config.yaml
num_hidden_layers: 16
hidden_size: 512
num_attention_heads: 8
num_key_value_heads: 8
head_dim: 64
intermediate_size: 2048
vocab_size: 14254
hidden_act: "tanh_gelu"
norm: "layernorm"
norm_place: "pre"
norm_eps: 1e-06
positions: "learned"
qk_norm: true
attn_scale: 0.191
bias: "all"
tie_word_embeddings: true
parallel_block: false
init: "normal"
init_std_qkv: 0.0223
init_std_o: 0.00394
init_std_up: 0.0223
init_std_down: 0.00394
optimizer: "muon_variant"
learning_rate: 0.0125
lr_mult_qkv: 0.4
lr_mult_o: 0.825
lr_head: 0.00907
max_grad_norm: 0.5
warmup_steps: 63
schedule: "wsd"
decay_fraction: 0.395
decay_shape: "linear"
final_lr_fraction: 0.0
batch_tokens: 262144
max_seq_len: 1024
doc_mask: true
z_loss: 1e-05
train_tokens: 968200000
max_steps: 3694
dataset: "wikipedia_en"
MLP neurons of a small language model. Each row is named by its layer, matrix (down: output weights) and neuron, and shows model dimensions 336-399. Each number is 50 + 15 x the weight over its row's rms, rounded and kept within 0 to 99.
After each neuron's rows, "fires before" lists the tokens most often just after its 100 highest values on Wikipedia text that the model never trained on. A number after a token or word is its count.

L9.down1229:65 28 29 74 39 45 46 67 62 23 35 33 68 44 31 36 58 58 79 66 80 66 68 70 60 42 40 51 52 44 85 62 50 33 42 59 34 42 59 48 60 40 36 39 49 30 76 45 37 74 53 28 45 55 50 59 35 47 67 40 63 41 39 09
fires before: "|" 100

L9.down1071:44 08 62 58 62 43 56 61 50 53 46 40 49 39 59 46 62 37 69 56 37 54 29 68 48 26 32 44 70 56 50 29 63 29 52 44 19 88 51 52 63 53 38 51 75 42 62 52 82 51 35 51 78 77 50 72 32 80 55 39 65 67 73 46
fires before: "0" 56, "1" 9, "2" 6

L9.down609:51 84 74 64 67 73 53 38 34 58 80 40 59 28 60 41 39 50 43 56 51 56 39 61 59 42 31 58 45 66 33 18 61 30 69 21 24 63 35 30 47 60 43 41 46 40 33 61 48 40 41 22 37 28 43 51 33 50 53 67 39 53 45 25
fires before: "0" 38, "1" 29, "2" 18, "9" 7

L9.down2011:51 65 59 48 40 64 13 24 34 38 45 56 39 34 39 71 29 52 63 51 53 57 48 26 48 59 42 52 50 37 20 86 43 71 37 49 36 50 22 59 84 79 34 87 56 71 59 20 40 59 75 45 67 46 08 44 46 38 48 21 61 36 48 31
fires before: " " 62, " -" 18, " |" 7, " |\n" 4

L9.down1261:41 23 57 51 22 22 48 35 70 68 65 81 76 63 76 66 52 59 48 50 31 35 53 48 54 41 29 55 52 63 42 25 54 31 66 63 58 47 45 62 59 31 60 73 44 56 39 69 57 46 42 50 70 60 32 59 37 65 34 40 70 33 44 52
fires before: "0" 18, " " 17, "5" 16, "4" 13, "2" 11

L9.down1607:45 33 44 65 83 55 61 78 81 45 45 33 19 40 48 67 41 47 46 62 69 37 38 51 51 63 39 43 80 47 61 45 47 46 31 61 50 49 53 66 53 31 69 62 71 45 53 54 54 60 43 27 46 59 66 54 48 49 60 54 69 52 28 65
fires before: "|" 45, "-" 8, "===" 4

L11.down1712:36 28 39 48 43 37 56 63 45 59 46 70 44 51 45 56 59 55 46 61 60 31 48 54 66 42 51 39 46 51 53 75 53 47 40 60 38 58 53 70 71 47 44 51 44 29 27 55 67 53 47 36 37 76 67 48 59 80 66 69 47 65 53 73
fires before: "1" 29, "0" 27, "2" 16, " |" 9, "4" 5

L11.down153:66 62 70 64 62 61 44 51 64 40 61 55 55 65 36 43 50 71 57 59 42 46 50 34 62 42 52 55 44 12 39 63 69 69 45 59 77 44 25 54 28 51 72 59 90 62 53 49 44 37 45 50 45 45 60 57 61 35 33 26 84 60 55 51
fires before: "9" 66, "8" 10, "7" 4

L11.down687:23 53 64 32 86 22 57 54 63 72 41 39 45 32 33 45 72 73 31 50 29 49 71 38 65 21 66 52 69 45 53 58 57 52 58 21 51 55 86 60 56 32 56 37 53 51 25 44 65 48 34 62 59 45 25 41 78 63 46 69 75 51 63 01
fires before: "1" 29, "2" 13, "3" 7, "9" 6, "4" 4, "8" 4

L9.down369:27 72 72 61 45 69 57 66 35 56 30 47 60 73 43 54 41 31 30 58 44 64 59 36 21 65 49 58 38 39 40 19 58 59 52 84 28 64 29 82 17 70 69 58 38 43 47 42 68 58 52 39 65 45 58 63 61 36 39 52 63 34 53 34
fires before: " of" 74

L9.down1338:32 62 62 62 82 48 39 72 62 35 78 34 63 52 59 65 45 71 43 60 21 67 33 45 65 46 50 28 65 58 54 67 45 63 43 67 28 57 74 49 44 39 59 50 28 35 36 75 55 35 69 57 87 25 77 28 58 45 36 48 31 52 48 49
fires before: "2" 36, "1" 35, " " 8

L9.down1699:41 87 43 73 50 58 00 34 23 37 37 30 50 58 49 42 85 87 33 49 48 33 29 67 63 58 44 47 34 57 65 51 55 48 50 72 39 34 54 44 40 51 51 60 44 47 55 11 67 32 53 38 67 42 44 30 52 30 54 61 50 62 79 48
fires before: "2" 15, "1" 15, "5" 10, " " 9, " |\n" 8, "9" 8

L9.down1804:52 65 46 44 48 45 53 71 58 37 54 48 66 56 46 33 66 53 74 64 59 50 32 35 55 38 49 69 61 61 37 48 18 48 53 45 29 42 74 51 75 59 61 60 52 40 52 40 76 53 52 62 60 25 96 52 75 73 38 53 79 46 32 43
fires before: "1" 15, "2" 15, "0" 12, "9" 8, "5" 6

L11.down949:36 53 68 67 64 60 59 44 69 63 49 63 47 22 68 38 43 19 54 89 35 72 49 45 63 62 73 69 30 55 39 47 68 53 48 36 31 63 46 44 42 52 67 31 51 52 60 80 20 40 63 63 24 00 37 35 43 65 74 61 23 61 38 28
fires before: "1" 31, "9" 26, "2" 19, " |" 6, "3" 4

L11.down1914:57 41 54 52 58 65 46 53 49 26 31 36 44 65 55 39 68 54 43 63 21 85 62 60 58 66 56 34 55 42 29 30 68 56 34 45 17 46 39 32 48 64 66 61 52 30 52 66 70 55 78 59 54 27 74 32 50 26 43 54 75 35 40 61
fires before: "." 17, "," 16, " of" 11, " and" 10, " in" 5, ".\n\n" 4

L9.down1372:99 31 56 41 28 42 46 67 60 43 52 54 73 53 54 76 61 27 25 46 55 49 23 85 15 55 56 63 64 38 70 61 60 53 41 52 77 65 42 34 48 41 61 35 51 65 35 65 41 15 36 58 61 45 54 55 38 55 44 71 61 40 59 18
fires before: " |" 55, " " 9, ";" 7, "th" 6

L11.down14:71 28 51 54 57 54 69 65 43 69 47 47 38 28 52 51 36 43 50 22 48 48 60 63 55 59 53 55 62 56 36 40 60 55 29 27 49 53 64 35 59 45 52 46 54 68 60 52 54 67 49 68 58 49 73 55 68 65 36 61 37 47 51 29
fires before: "," 40, " he" 14, " she" 5, " " 4

L11.down80:47 20 57 60 58 57 80 31 62 49 52 25 50 40 55 30 51 32 60 69 29 41 54 00 41 42 83 24 96 41 45 63 51 26 79 54 62 21 28 45 58 66 59 38 60 58 46 35 58 27 41 55 43 58 76 62 50 38 43 40 58 43 54 59
fires before: " " 66, " |\n" 5, ":" 4

L11.down1138:57 09 77 70 23 36 56 29 63 22 44 46 56 40 44 44 61 32 20 43 43 31 18 54 32 56 36 84 53 64 75 53 45 46 39 27 22 78 57 64 75 55 42 38 47 70 98 65 53 50 41 70 31 52 71 63 47 58 42 50 47 45 47 52
fires before: "," 28, " " 26

L11.down30:29 31 47 27 46 41 45 51 76 61 63 57 34 44 34 39 41 78 42 13 58 70 40 66 45 63 45 29 57 30 57 66 49 70 30 78 39 49 75 45 52 54 67 46 55 61 52 66 29 48 63 43 32 45 34 55 42 65 60 58 76 47 49 94
fires before: " |" 50, "–" 13, ":" 5, "′" 5, ";" 4

L11.down1117:55 59 55 84 29 38 81 45 61 34 58 59 49 46 59 54 53 77 43 36 41 65 45 43 46 47 52 17 38 54 60 48 63 71 53 57 13 70 47 40 36 53 24 72 56 73 74 44 42 25 55 63 46 39 31 43 19 51 60 37 34 47 84 36
fires before: " by" 41, " in" 8, " to" 7, " as" 7, "," 6, " from" 4

L9.down607:30 41 42 67 66 60 54 54 65 61 37 68 59 43 38 73 53 86 55 81 50 58 26 50 64 47 46 74 47 52 43 34 50 49 72 47 44 67 60 76 40 43 41 53 52 61 64 47 31 53 53 64 65 72 68 32 38 34 58 22 57 43 75 58
fires before: "1" 19, "8" 16, "2" 12, "5" 10, "0" 8, "9" 7

L11.down1729:35 68 20 51 49 66 60 42 63 49 54 30 43 72 35 58 41 32 50 54 42 71 41 61 56 43 60 42 52 61 79 64 36 60 47 42 62 22 36 59 49 38 54 77 27 59 42 42 59 40 51 53 48 67 78 18 99 50 42 66 59 76 39 30
fires before: "2" 37, "3" 10, "\"" 7

L9.down219:55 58 41 55 43 50 51 68 71 36 51 64 60 39 81 63 49 38 28 75 49 47 48 61 16 50 29 54 56 57 52 39 38 30 36 55 47 51 47 50 48 27 42 25 59 37 46 50 35 47 21 60 58 78 62 69 75 43 58 83 48 57 37 38
fires before: "|" 83, "|---|---|---|---|\n" 10

L9.down1763:46 62 70 42 29 74 30 41 49 46 71 57 38 53 31 49 49 28 36 59 41 67 29 20 66 38 38 57 34 49 59 67 68 40 33 57 27 67 45 48 37 50 58 76 39 87 31 56 48 76 38 50 70 53 61 67 61 65 97 46 43 24 68 48
fires before: "==" 21, "-" 19, " " 18, "===" 6, "After" 4

L11.down922:40 63 54 64 65 53 27 33 53 62 48 35 80 31 47 35 37 24 43 65 69 57 47 31 37 54 49 45 66 59 49 31 45 49 56 71 57 27 62 52 25 24 65 42 44 63 58 53 51 50 59 55 47 85 60 39 46 55 46 71 62 61 50 47
fires before: "2" 34, "3" 13, "4" 5, "1" 5, "7" 4

L11.down1834:46 39 46 56 41 13 48 62 50 47 50 57 55 40 67 46 36 73 39 93 35 67 47 45 71 53 63 63 21 46 41 56 58 53 71 40 27 67 57 82 32 79 44 48 53 55 43 50 56 54 47 35 56 61 70 45 59 63 50 54 32 53 48 27
fires before: "0" 42, "1" 8, "5" 7, "4" 6, "6" 4

L11.down1624:62 47 42 50 46 44 22 46 58 42 37 50 67 32 53 18 50 64 66 55 40 66 49 45 41 54 41 60 56 52 75 36 83 27 58 64 54 06 50 33 48 36 62 21 62 76 50 46 62 45 79 72 29 71 23 40 51 51 29 27 64 73 73 38
fires before: " |" 41, " \"" 12, " Votes" 5

L9.down692:62 39 84 45 67 36 53 60 36 61 52 45 64 57 65 54 65 44 35 44 19 24 24 28 71 73 46 63 63 54 35 65 84 24 22 47 55 64 50 70 34 45 33 56 65 38 40 50 40 47 43 35 49 47 56 33 48 29 41 36 66 46 46 57
fires before: "0" 18, "7" 15, "9" 15, "5" 11, "8" 8, "4" 8

L11.down1706:56 45 43 42 53 46 59 37 71 37 37 56 49 54 44 39 43 65 30 64 59 57 45 41 45 47 47 46 54 58 38 51 64 61 66 39 35 52 60 69 73 76 36 43 65 46 61 48 60 44 59 47 31 61 61 37 48 77 63 80 60 37 35 67
fires before: "5" 22, "6" 15, "3" 10, "9" 9, "7" 8, "4" 7

L9.down1898:54 52 87 78 45 40 22 56 68 64 56 28 65 61 52 62 60 58 53 39 53 33 25 65 55 56 54 81 59 50 73 43 33 25 60 76 42 43 73 54 67 74 39 25 68 40 72 39 72 48 66 43 55 51 50 68 54 83 58 55 57 33 58 62
fires before: "1" 20, "0" 19, "2" 14, "4" 8, "3" 8, "5" 8

L9.down300:30 62 58 60 38 49 35 44 58 51 46 41 67 49 25 58 44 44 62 57 47 56 75 58 42 58 44 26 73 35 31 75 67 61 30 56 40 41 36 32 67 51 73 56 55 63 56 50 26 18 59 38 51 43 68 53 43 54 54 58 50 67 44 64
fires before: " |" 33, "\n" 9, " |\n" 8, " for" 5

L9.down757:39 51 47 52 41 18 02 41 44 42 60 42 31 44 30 37 55 55 41 67 51 67 56 52 58 67 49 59 45 51 45 74 81 59 30 70 60 62 67 51 37 41 86 46 54 59 39 33 85 55 39 38 87 52 38 37 44 56 14 71 51 58 52 36
fires before: "2" 37, "0" 26, "1" 20, "9" 13

L11.down1723:40 65 58 49 51 53 48 54 42 61 55 24 35 33 32 46 68 63 37 48 31 40 58 48 30 46 60 60 71 25 66 34 52 35 59 52 41 69 54 43 54 55 67 41 37 44 51 67 49 62 50 45 69 50 48 57 55 41 45 80 54 57 53 52
fires before: " of" 58, "s" 5, " and" 4

L11.down839:58 62 38 88 19 61 68 30 49 33 44 47 56 44 32 20 54 55 42 41 64 81 43 99 47 44 70 43 42 31 63 22 44 41 43 49 30 45 61 57 53 66 48 41 46 70 38 48 48 38 46 62 46 61 48 63 55 78 71 56 56 44 67 66
fires before: " |" 26, ":" 23, "-" 5

L11.down928:41 64 79 54 40 52 52 38 67 40 49 55 69 55 50 66 40 33 56 57 71 91 38 49 36 36 54 67 34 46 51 38 52 42 53 59 64 53 43 70 54 63 45 21 50 55 31 32 49 40 61 54 58 26 41 32 49 66 43 68 43 73 35 37
fires before: "0" 81, "1" 7, "9" 4

L11.down2041:35 42 78 55 60 42 36 62 32 53 27 44 69 53 31 49 45 48 51 28 49 54 83 43 58 76 25 35 83 51 37 26 51 67 44 49 30 35 56 46 45 39 36 24 68 61 47 64 52 70 42 86 61 58 39 62 37 42 42 18 78 45 39 74
fires before: "2" 14, "0" 13, "7" 13, "6" 12, "4" 10, "9" 10

L11.down823:66 40 65 49 18 63 80 45 52 64 62 59 50 50 36 57 54 63 51 37 81 53 59 70 68 25 53 61 31 61 50 72 63 49 43 76 49 31 58 28 76 68 57 61 45 35 38 61 70 23 54 45 93 23 47 60 46 34 64 55 49 67 72 57
fires before: " " 74, " |" 21

L11.down564:39 54 61 64 59 41 58 59 47 75 87 37 59 51 37 53 70 43 60 61 62 63 17 54 42 44 67 58 88 62 47 39 42 62 73 57 46 45 40 48 24 09 44 62 25 59 38 55 47 46 46 68 47 63 52 74 63 42 58 33 70 58 51 32
fires before: "1" 37, "9" 26, "8" 14, "5" 6, "6" 5, "7" 5

L11.down1710:33 66 73 67 67 50 54 33 40 66 43 69 47 79 42 66 40 29 63 56 64 51 68 52 32 47 48 49 79 42 69 69 66 53 74 53 68 27 41 56 76 65 60 42 44 55 53 31 32 39 70 52 51 65 38 65 37 38 51 62 46 73 70 62
fires before: "0" 54, "4" 7, "1" 4, " to" 4

L9.down513:62 47 27 63 45 57 38 52 57 64 68 40 61 62 24 58 43 45 51 37 41 54 54 47 57 73 65 45 62 32 55 84 58 84 31 51 41 46 60 43 81 54 35 54 44 45 56 64 26 28 58 48 50 36 36 49 53 80 23 61 49 46 63 56
fires before: "2" 36, "1" 31, "0" 13, "5" 5, "6" 4

L11.down1977:42 71 56 75 65 36 46 52 17 54 61 59 48 66 50 59 28 16 36 60 66 54 64 65 67 52 33 73 64 60 63 59 63 80 41 69 40 64 28 30 27 59 43 42 40 40 43 37 33 68 62 20 39 38 77 58 36 87 53 76 73 67 43 64
fires before: "3" 23, "4" 21, "2" 19, "5" 10, "1" 8, " " 5

L11.down2025:48 57 60 63 57 61 57 50 75 83 22 27 45 77 43 42 56 23 42 28 39 56 20 67 45 59 60 60 57 30 26 37 57 43 34 77 58 67 73 37 58 69 43 74 48 71 67 40 57 32 76 60 42 55 44 42 68 63 61 50 71 37 35 32
fires before: "1" 28, "8" 17, "2" 12, "9" 10, "0" 7, "7" 7

L9.down1760:53 63 50 70 48 83 17 51 42 64 45 45 68 58 41 60 55 47 46 60 40 50 63 67 32 51 54 14 59 49 62 76 48 52 44 67 52 66 56 50 42 46 92 66 25 34 55 47 53 50 36 58 76 22 70 38 56 57 47 42 67 45 43 36
fires before: "8" 13, "7" 11, "6" 8, "3" 8, "lon" 5, "5" 5

L9.down1213:42 65 55 59 52 33 66 45 60 54 28 43 42 36 65 62 54 59 42 51 46 63 48 55 58 59 53 31 53 43 67 41 72 99 57 58 58 71 73 61 40 69 58 33 39 60 64 54 66 62 57 53 60 39 26 21 65 46 47 40 16 57 52 27
fires before: "6" 12, "4" 12, "." 12, "7" 11, "5" 11, "3" 8

L9.down1459:56 39 64 40 80 39 62 52 42 27 35 21 50 46 39 38 64 24 33 58 72 45 80 43 64 77 75 41 62 56 73 72 48 43 73 38 70 43 51 23 68 58 47 62 42 47 76 50 44 58 27 32 23 74 44 45 45 35 50 53 73 44 76 42
fires before: " |" 32, ":" 13, " " 12, ";" 9, " |\n" 7, "5" 4

L11.down914:84 59 60 50 84 46 50 50 41 52 69 53 54 28 19 25 41 61 62 45 54 43 59 56 44 91 29 46 54 37 25 67 58 38 83 45 74 36 46 54 44 46 62 54 77 61 61 72 50 57 57 44 56 43 52 35 55 46 61 53 76 40 42 44
fires before: " |" 50, "." 19, " |\n" 6, "4" 4

L11.down1957:33 42 38 43 62 35 52 44 37 49 41 41 44 46 63 41 51 79 55 62 38 48 18 41 57 61 45 46 60 61 59 59 53 93 80 60 51 79 41 46 76 25 49 38 26 51 40 47 34 72 86 54 77 01 42 63 49 33 47 43 63 56 60 32
fires before: "1" 33, "0" 14, "2" 12, "8" 7, "5" 6, "4" 5

L9.down1137:47 41 34 43 67 60 64 44 42 48 73 64 79 55 54 63 29 50 41 53 68 39 61 49 50 66 47 76 34 61 43 27 88 38 57 65 30 43 51 42 31 45 50 57 39 69 33 60 39 54 37 41 66 74 33 72 34 49 62 39 27 52 33 45
fires before: " " 48, " |\n" 7, " TBA" 6

L11.down1517:49 45 46 57 73 62 40 62 41 61 74 63 63 36 37 48 56 64 74 56 51 44 39 22 66 46 54 63 47 33 57 53 48 48 47 76 74 20 55 55 37 32 24 66 48 54 34 66 36 76 52 31 40 36 57 67 42 41 46 25 48 67 63 46
fires before: " " 38, "s" 20, "0" 10, " century" 7

L11.down509:32 49 39 49 37 63 46 36 70 35 31 77 72 55 37 37 64 61 54 60 57 45 74 36 48 58 48 24 76 47 64 38 49 35 57 63 31 48 45 50 40 27 37 86 99 59 57 52 45 57 67 48 50 50 49 67 72 68 52 34 38 62 47 24
fires before: "|" 57

L11.down443:76 76 48 59 54 71 63 41 24 67 74 59 48 29 63 20 54 57 50 78 44 58 51 38 45 36 41 58 57 51 61 44 58 41 57 67 40 65 60 34 49 37 47 30 43 49 39 43 65 51 63 72 47 43 47 77 26 35 48 43 49 51 57 30
fires before: "0" 28, "1" 22, "9" 11, "2" 10, "8" 7, "7" 5

L11.down1335:39 56 38 72 46 55 45 68 61 50 61 63 38 62 41 84 57 51 72 48 85 63 55 78 67 60 39 16 51 39 50 61 47 54 64 76 75 47 43 43 32 38 61 70 40 41 37 49 59 64 62 74 62 70 52 69 32 39 44 49 56 55 47 57
fires before: "2" 30, "3" 22, "1" 11, "4" 9, "0" 7, "5" 5

L9.down1341:20 53 43 66 52 38 53 37 46 34 54 56 59 45 49 50 33 30 35 49 57 82 52 76 61 53 60 29 26 69 67 62 47 43 83 85 30 57 33 52 36 68 61 70 75 50 18 77 35 49 53 59 35 36 76 42 48 36 48 55 43 99 70 61
fires before: "|" 76, "," 5, " |\n" 4

L11.down328:41 68 59 41 70 39 16 59 53 37 36 62 40 36 29 56 76 86 44 47 29 67 47 58 82 48 60 48 61 50 69 41 45 55 46 52 52 58 46 84 59 58 65 42 58 45 52 54 66 50 10 52 30 44 60 44 35 39 61 18 29 58 45 56
fires before: "1" 33, "2" 27, "3" 9, "4" 5, " the" 5

L11.down1638:31 58 52 51 32 49 61 77 50 33 75 47 55 32 37 59 48 68 60 54 31 56 35 54 56 91 68 58 57 52 35 67 53 42 62 58 65 49 28 49 33 37 39 48 66 29 62 51 46 44 46 28 44 39 76 68 36 57 64 57 55 49 62 48
fires before: " " 69, "-" 5, " century" 4

L9.down1010:64 33 44 41 37 77 53 70 41 63 54 57 71 42 54 43 31 20 72 51 41 80 74 46 48 56 51 40 48 48 69 68 75 37 72 40 58 63 46 54 52 38 35 46 40 40 65 53 61 36 71 62 71 57 36 55 53 57 44 48 58 71 64 38
fires before: " |" 36, "7" 5, "0" 5, ";" 5, "6" 5

L11.down1679:32 38 30 40 59 77 45 39 42 16 50 42 18 67 78 55 75 26 48 39 58 33 50 42 40 51 67 36 75 56 47 39 49 37 42 44 52 59 71 70 39 68 49 68 46 73 46 52 61 50 54 34 48 63 35 72 71 24 68 74 68 47 49 47
fires before: " " 47, "2" 21, "1" 20, "3" 8

L9.down146:64 18 30 50 45 56 93 11 40 51 46 54 26 19 47 41 43 33 70 53 35 48 50 45 62 54 64 44 62 21 44 24 35 54 69 55 59 63 80 59 86 54 36 57 64 63 50 56 60 66 59 54 46 23 57 22 47 37 56 65 58 47 14 45
fires before: "0" 49, "9" 11, "8" 7, "1" 6, "3" 4

L11.down1145:34 56 52 68 66 44 51 64 43 39 46 35 64 58 50 64 55 27 78 70 54 88 53 49 62 57 36 58 59 67 44 39 52 55 56 65 56 40 54 56 35 51 32 48 58 49 45 46 23 71 55 35 48 74 46 40 54 67 53 39 62 33 30 54
fires before: "1" 56, "2" 8

L11.down1621:33 40 30 49 27 84 46 39 54 42 52 48 38 56 29 53 71 53 42 39 47 62 60 74 63 46 66 37 51 74 57 70 47 69 19 41 34 53 50 80 42 13 74 69 56 74 32 49 79 45 67 65 49 47 74 53 54 56 82 58 52 66 70 29
fires before: "3" 30, "4" 27, "5" 8, "2" 7

L11.down859:68 58 64 42 44 51 34 33 52 40 72 37 88 52 84 55 44 53 58 36 43 51 47 48 61 33 34 29 61 48 64 55 65 60 42 45 55 49 64 98 53 41 62 65 30 36 65 50 33 37 68 33 60 29 70 24 42 46 56 57 46 57 55 49
fires before: "2" 35, "1" 27, "0" 11, "3" 9, "4" 5

L11.down267:29 58 42 50 33 49 33 60 81 51 50 49 49 72 31 66 24 46 53 57 44 64 49 36 55 58 73 33 34 31 51 83 47 36 38 55 56 92 67 41 59 38 29 42 36 45 42 58 73 72 57 35 60 55 24 66 33 78 53 57 54 53 79 78
fires before: "1" 29, "2" 25, " " 5

L11.down1051:45 83 48 57 43 54 50 40 59 76 48 52 40 53 59 50 57 33 50 65 39 55 47 43 40 30 22 52 96 50 62 43 59 42 44 57 43 54 61 38 78 42 41 55 39 61 77 42 39 85 40 67 35 51 30 53 37 47 43 40 64 52 62 29
fires before: "0" 19, "2" 15, "1" 14, "8" 7, "7" 6

L9.down435:74 43 55 23 32 60 45 74 54 19 66 46 54 40 61 65 57 23 37 61 65 45 51 69 24 64 37 57 60 82 50 58 43 35 58 27 51 32 44 54 50 70 68 55 69 43 64 65 78 46 40 41 49 37 70 62 66 48 55 49 32 64 46 33
fires before: " |" 34, " |\n" 9, ";" 7, "." 6, "," 5

L11.down454:55 70 39 88 35 64 56 59 76 53 38 42 65 60 31 66 41 77 78 61 49 51 50 61 55 45 67 65 55 47 40 37 59 37 46 55 60 45 70 52 48 72 33 77 37 46 26 34 19 35 83 58 56 61 65 35 46 64 52 58 52 51 73 53
fires before: "5" 14, "4" 12, "." 10, "6" 9, "7" 9, "8" 8

L9.down534:46 56 39 59 81 33 39 38 58 86 63 55 63 74 39 72 64 23 41 54 29 34 43 49 58 75 37 77 62 60 45 59 70 32 18 62 53 57 37 54 67 49 38 51 57 52 69 54 49 36 36 35 50 49 29 47 22 49 67 55 51 56 59 38
fires before: "0" 22, "7" 15, "8" 10, "5" 10, "1" 9, "9" 9

L9.down1681:34 61 61 69 90 47 29 34 50 65 49 16 51 44 63 62 36 80 46 51 22 53 43 22 58 47 48 56 74 50 50 37 83 62 50 89 36 39 65 42 39 45 52 27 50 81 28 39 60 45 48 36 62 60 56 27 80 50 51 56 49 53 48 22
fires before: "1" 30, "8" 16, "0" 15, "2" 14, "3" 7

L11.down1346:45 28 51 56 37 78 40 76 53 48 42 68 55 87 27 46 64 22 44 25 79 35 19 41 34 48 45 52 52 34 44 43 62 44 51 63 79 44 52 27 66 72 54 32 68 66 36 22 58 35 35 44 44 27 55 42 61 63 52 64 47 40 48 43
fires before: "9" 22, "1" 21, "8" 16, "0" 12, "2" 9, "7" 7

L9.down650:43 53 41 80 25 32 50 41 60 59 71 50 42 54 38 55 43 64 52 45 79 42 51 52 38 49 68 30 64 53 57 77 62 67 43 64 38 54 53 45 48 36 56 45 61 44 44 52 70 59 60 20 75 17 74 19 33 41 48 36 64 47 78 18
fires before: " |" 44, " |\n" 19, "\n" 9, ":" 4, "," 4, " (" 4

L11.down733:32 43 73 72 36 33 38 33 63 75 35 84 55 44 27 47 46 37 56 68 67 70 31 36 39 45 70 43 65 62 68 54 46 78 48 54 65 33 46 55 26 61 35 35 68 66 43 45 77 55 45 64 34 52 24 35 63 40 67 30 44 65 47 57
fires before: "0" 44, "9" 13, "2" 5, "1" 4

L11.down1387:32 77 27 39 18 35 17 66 62 44 49 61 53 41 52 44 41 43 42 55 63 48 68 39 48 71 50 39 34 43 64 40 44 35 47 69 34 25 26 46 63 79 38 50 54 48 29 23 81 49 38 74 42 62 20 44 46 68 47 55 35 34 38 52
fires before: " " 40, " |\n" 24, " The" 4

L9.down1124:47 47 52 79 32 63 33 71 63 51 30 65 37 50 38 68 24 76 17 66 68 61 55 40 66 55 52 32 49 60 22 49 74 28 50 34 50 55 53 58 46 51 58 57 48 48 34 31 11 33 60 74 62 47 60 30 29 60 60 44 64 59 56 53
fires before: " by" 30, " to" 15, " in" 9, " as" 7, "," 5

L11.down1226:49 49 60 78 45 65 45 27 46 52 65 76 61 81 56 45 60 57 43 77 59 48 43 63 36 42 60 68 55 40 60 51 63 33 31 56 61 43 36 53 47 53 52 27 35 43 44 43 37 66 47 39 36 47 25 69 58 33 44 47 61 42 55 57
fires before: "9" 44, "8" 13, " of" 5, "7" 5, "0" 4

L9.down595:42 52 61 54 39 53 75 45 60 48 80 54 38 25 13 76 26 41 18 68 66 60 37 37 23 61 35 45 89 67 34 43 49 60 54 51 43 79 40 55 59 56 62 51 63 54 59 54 52 46 48 71 40 50 58 54 27 31 50 63 72 65 38 74
fires before: " " 54, "be" 4

L11.down1008:66 20 61 40 72 89 54 62 84 50 27 43 47 52 40 68 64 18 77 46 57 83 45 62 65 64 50 35 51 45 39 63 36 32 32 46 62 31 28 51 55 39 41 64 48 52 45 57 29 62 60 43 42 34 36 49 68 31 00 24 74 71 53 62
fires before: " |" 66, "1" 4, " of" 4

L9.down807:48 73 48 52 50 62 36 16 37 37 52 49 48 58 43 63 16 50 53 59 30 37 63 39 52 56 57 45 74 62 40 49 81 26 56 48 51 42 60 75 69 62 58 52 58 51 47 49 53 37 48 41 55 32 69 39 44 64 49 52 43 73 64 70
fires before: " " 33, "9" 8, " in" 7, "1" 7, "8" 7, "6" 5

L9.down696:49 27 27 57 84 31 74 34 52 53 43 42 42 30 55 46 29 46 27 37 46 46 58 45 48 53 50 67 43 51 55 33 42 52 37 68 26 52 64 49 18 53 51 48 49 70 32 58 37 41 71 46 47 41 43 64 66 22 64 28 45 60 49 54
fires before: "," 23, " the" 12, " they" 8, " he" 7

L11.down758:66 52 54 34 69 55 54 59 55 15 41 66 70 64 45 78 47 35 41 56 72 47 38 38 38 48 99 38 44 54 76 45 28 57 40 58 55 64 29 56 65 55 38 52 77 63 59 50 40 56 53 56 49 35 69 47 47 32 30 46 41 57 35 50
fires before: "|" 51, " (" 4

L11.down942:71 68 86 42 48 33 33 56 31 21 64 78 55 49 27 44 57 26 44 40 47 66 56 61 64 55 74 80 52 57 79 48 23 43 51 48 64 51 60 48 74 41 40 51 51 58 28 47 40 40 48 41 55 49 77 69 34 49 53 61 69 35 44 59
fires before: "|" 67